config.yaml
hidden_act: "tanh_gelu"
norm_place: "pre"
positions: "learned"
qk_norm: false
bias: "all"
init: "normal"
init_std_qkv: 0.0266
optimizer: "adamw"
learning_rate: 0.000845
beta2: 0.99
schedule: "wsd"
final_lr_fraction: 0.0
batch_tokens: 131072
dataset: "wikipedia_en"
MLP neurons of a small language model. Each row is named by its layer, matrix (up: input weights) and neuron, and shows model dimensions 48-143. Each number is 128 + 24 x the weight over its row's rms, rounded and kept within 0 to 255. Numbers have three digits each.
A block is one neuron, or neurons of one layer that tend to fire together. After each block is what it responds to, as a language model described it from the Wikipedia text at the highest values.

L10.up1372:126136193135143156143120093108174121159144148121214156089114119166103144140156128160139104146114147115109090115133145156079133151102129121142101100151142139163151128150113114150140098119141134129146114103154158115138158111093145141097105075102114097127154176166163100105133128175134128132
Quantity or time-span lead-in. Prepositions and qualifiers that come just before a number, date or age range, as in "were between the ages", "for more than a decade", "dates back to 1926".

L5.up112:092114125117136127142081134137103131097102140159126166122104152150119141099168128083134156131099152085126154145123137124137137155115124203120138080160122115149126143131088149157153127129098149118174134118123108165130160121109161107117124111121102106168160153134118108119162102129175145128
L5.up133:148101142128144157134123107120136103140143106134136137118139102109190120082126123108125143130136146135116074150089115153102098123121152137113119115118096131128136150185145161124163136145175129171141109111144108144129131122121093098117154089138145119120116162156107145094154129132138169150
L5.up295:127112099109128100158139128100135127153133137146148155146114108096190135116138125121114122128115142126113128121103147103153170162172127155105102150178094143128085118118114123114127124141149147140167139122133093193121134109111157129094131101114133148151129153145127124148105125148197140156
L5.up387:112092138096121126174158130141103081159096120109133140151146163155135141129162112125123173124153126094146136116165147092152115157135130117116093084130097123118081119054106138183102148131110118109153140134151162175113086148159132114192140137113085153122094124170115123139121123121177130088
L5.up678:128066124128119100118092108125102119119106159129133166129115145123103135110113127117166171154126123109096092140118141114166120113130148115145153115104075111123131106146109141133107158176138145143129147159186142157133137120130114118163128139122115119134135115177113152152145100119138139130
L5.up735:117092118131123119152116141150112064091142136144115162096104111153116124073148136120140111107109122096130130167100108094139123149114139142138091106103130107180115146139138146138126125128108172142102124094161121128140120100146127108121134089121090105172111137158108145111096114126138122137
L5.up922:144095170156155113127086141086084125156111144129141162114143139121140111077118143133162146111123094113147173137104114104148088105137134148123135112158120111172137146109137197137163133165169100146140125121144133162147157141087177078100178103110119121149139128137122125161139089147169096140
L5.up978:141096151128096158089091132127128097108140161125152153140156135126104120087132105093120156130133100118163166140089152112158139097132105171090113127126114151119133131139100124126089101122124121137097145153114117140116108120149180125127144135107115103170081143120147141159130108151147181140
L5.up1138:181108151147083145142130135125102107106138156124147158102145158147128108097112165135138113113183121147145153116086136114125107136108119157136119156186144110125148130125144121088139133173133112156141107071145125142157159135149181117127142100116146093149081130117142153122115107125132111090
L5.up1480:127126146145114157093095131136140110157115163142155142177163112109140139106106104118131153118143166112102148125091104123153146126122163172142160096146126146149086119097082160140154150130164147157120124109155095157142120086103130123158150074072162141141144137152141110121150145153149096089
L5.up1497:140095134112164118131108126139178111113113139148132125108121143175114127101132143131137149136111099120143155157061114090135114133156149130157147097154114124135142122151110129109153142142136136107123132125188141178141111056175120104165126106063144140164139158181164138181087095185106185111
L5.up1610:172136164159160109102064137108167117114156154103121150152153127113124109127152152082148104126098169102125125115112129080162106151137137151159089092164109126136139148120130140124131131099121134140091140099204116145115138163071139115114149108109128096159144141147115132116100096167138108131
L5.up1823:131123129128137135157102095127103111128122160183143138098088108154124128118137122144135158102111127085151131174115135100190108113139142124111158115160111114167109153121115160133156157139089149131131139094171109142130146128138092105134153094107144106205111125160143099178128140177127136127
L5.up1857:145131100171085141115046145132129173111128160119134149149123125134124115073125173127137116120101129138130132144104129080122051116129114137129123121105115127161121104157086160113130136125155094106144142116101124119180128135123121130139145119125095102141115134132102124121136116187118133142
L5.up1924:145148161164144153103134145098136112141107147122143150116103136112130129153107116100123139132104134087139129206065095071181131155120129148129174099118128102143086110099076099133079104142107107160144109101139137120152133101092140125101106080150149137163146123128123091107141125158132127113
L5.up2030:107169106087154078092100073132120156125102152125116151095109161146127159117127112100143150158126114115125123149142125154152118110127139106140073110143094108160154146151109128110130162105149137133124120085151108145153084110139125148157171120166140129156132135142092120121135110157165122136
Sentence-initial word. The first word of a new sentence following a period mid-paragraph, mostly The, He, His, It, In, or an opening quote.

L5.up124:105135104098099156121117140103117094153152140123165153134143140148171112127121071123151151158102128079168118123135123091155092106109192121130112120114097139157102113175127153134150150153156119105144119097112126141103160127115164142132149088120114130138152115165113108144118086145147134146
L5.up206:160162152124098119093133155124136119098146098105165155125136107148139139137154130123105131137097116142114080153137118127166127102126173151142139145135136115168147112144156159115117115178120167136162109058122122124146087135117129137061125125154125113142112137081144119108097118103130125153
L5.up261:131075184138131125107169104135139139166173131112141149122119109137123126119102167169145127124125101114140140156130123122099141140110162127127082160132133145159119146162123137100141097134114149114174111109121101173116173104106147103125153120171119125141105141168115070108151080106110117164
L5.up279:155141175145092184099121147094119149124158132093115122124126151125159127124170137104129162141129167093148129093139102102135082135117156155168146140154109118155091098110111129110102119136150161119145153132147089093115130125126150151132171131109117095148067105165132147121122148119150117143
L5.up423:132116143154126105076103128107110132118148142137156167109127138159127100148123158140147124079178117096167126111140081135125123123159184143183143170154120131173136111101114163120139141143153121080112132086148118090134150138130134129074181100142157079121110120122125124155158090113102118116
L5.up425:136103159118120151098119136153143118126129148154135107121163126176127134144142133101137157123092132147153098134133086155145120118093146115117145130158110143131155114158141117145113118182106102099156149093128125105144098171159156129113116101139116079100094141135142118137118155126144164111
L5.up566:151088134142122132115114162138145113156156118162140113128136079158139126144092170171119137099151168146108110144131130142173112125115138097135141114122122148161179189154108135140165126132161135116155110088137162102168104122085114109121115115113127108112116127124094116096129087094123081099
L5.up567:173140117146096152148138156151171143148125124119178084117133122136131100152100136112165145072134128120129132140141100098124076123102157124131115148186124148141108134111114109155133117156144108094098169090141099123123116143112133158125134088128123127164117155169143110085121125156099137091
L5.up712:173116117171121148110119118107127147177137180131148133118106162158154158128122138152142120124157115129124132129138126132124099133129165120114135197132127130146115105149107135121186144163126120067115136076162124099117131112127119142089157128132112094126138133180091126134127098112087106130
L5.up943:139096152158097124146117131142133103148137113114143138127127131186179120118129130133116139079166183122098119119167150142137128126101131167158086133129115132167151146132120137084103142105119102109127125130138121102119108172140106155142077136147170116112130121164118094119147159118152112098
L5.up1093:111124168138151158098141087151118127103129092115148146125142114126156098114111162138171137131101096123120112129106085111124099184072121164104127134140149144121103154104105118163110112108133163108131167154155111105116114124089167121132103077102146162116079145140109095096140107205129129118
L5.up1421:121129094104145150103121156117099172160111152116110138155124144126117125128210141189120107126089089110100121142190113129149141151115137137145146098187132140136107194127128108130141132123126158111125110108172151090115117105125122148142053113131123122137123187105101129162102154121112076140
L5.up1613:134128125150143135152094141117093123167111154095095133134142123100115079141113152124155138109114104134119150139140135141170103115091144137147100111148131135132148114137134121142127161140142139087127134139143169134161106138139113146152113109128134125144096131152114130129102135137160124170
L5.up1674:167166159153110150093185193142157082132122146136142117135158130174191089129116124151126135110101093101122150122097132092121111165097149150129155116138141137163105123126112139134144175108125110119133148126129108115122141130129140135189128118127104101122143158202121128091154123188131143157
L5.up1821:164110149120078129114096151138164139152148140108150129134118150139102149138142147125174148066136133141124149131161097115130130163129141156145104139133113135143109119130099147132185150135145128117127148069172160112108122136131101136128191091126118110160149132149156129140114126147169118095
L5.up1994:125141153125102158111086122167160085129142191113176122137145152145120108126120121134105112128101079186164087141143101139131092097090161130144099118143135121157123146140133122103121129125155114141117159129123125150140113103108099143123133136077137103146100143115104126152119141137102077118
Relative pronoun after preposition. Second word of preposition-led phrases, mostly which or whom after in, of, during (in which, many of whom), plus end of, at least, and score dashes.

L8.up709:136091162133137159132139163150104143152102116157105129154156100142122080082108132130167115120169104118125117168085117151110140120111141155128121115169107117132125142111143150147166142161173106094142123087113129143126125117146140112122115117111112093149126102123112130079135132134133139098
L8.up922:117127154147152181135118125121130113089110151159149136175170140088158108095096148134177173138129080109138122120082101170118109162155114111161119177124137141139114125133110155150139139082168143054110165118152106170140148154135161131169131132102116110146128129128159148115136122169161099128
L8.up1280:128147199139097122121116121150139120147109166069115110138138121147162147077126121119151171123151101166125147123119128127152148100118140111080120093149078129139145113086143192113160131156119118138153118086111136135145110138114142079144155079121122123116106141119128151147104142159147165123
L8.up1905:121118129117152124123102143091124093129119140162146146164172151130104147087076179147138177114118106177117124153129071125183097139136130133150173142161110150131121115106121131173111148121111080096151160110128133114189137141151120132150115101117154115176105114136116147112133125169148142127
Sentence-final periods. Periods ending a factual sentence in Wikipedia prose, usually one ending in a name, place, date or list, as in Romania. or 2021.

L10.up392:131145065126176132140133109135140091156116157148168154108118186131105143105096162154160113090141121106134154132107125118135140140117142108101154137170124116137130123080082126131144119150148136135127146053173154159133123090080150097113149140125090128167172130109177144141153099159144096111
Sentence-boundary tokens. Sentence-ending periods and the first token or word piece of the next sentence, paragraph or list item in expository prose, such as In, Al(most), Inc(reases).

L8.up136:133138144184119182118119146122095105127154138117140095181138111138172112121116153123118141121119078135189133091145072120132131135116169121158151116120135132173145157119149152152139154108128146108134127124169136133107130126144071125096080114164135095159121130160126139081162130131121138100
L8.up1681:162163103151152140173089139141117108169163151082172093126157111121075130135119125133132085140134133151153125113078094089103110133121112170175150101101112145142128160104135140112150167118132088134130134095116173085153123126081127112093148113134148142141119154159149171122102110130122135081
L8.up1755:151136152148144118135103140099132103125142132115104156121185132160136131064146165108127161153131122150176113160136125110150056170125191146131134145131115138133135150107193120128086143168113102125144125113145099132123129137143103140135121123139124105171118121118125153147136133161151122113
L8.up1840:148136113144128121145098124132158113127126119126130082104127119108165131116127109142134128126108138108127158145159113066125101132086160139123184132129121132142101086104104147138133173147164161078111160093153113158102123119104150160137180174130121099147132113153129095117192139125122138119
Before a quantity. Words just before an upcoming number or amount, e.g. "population of", "a total of", "there were", "about"/"around", table separators before totals.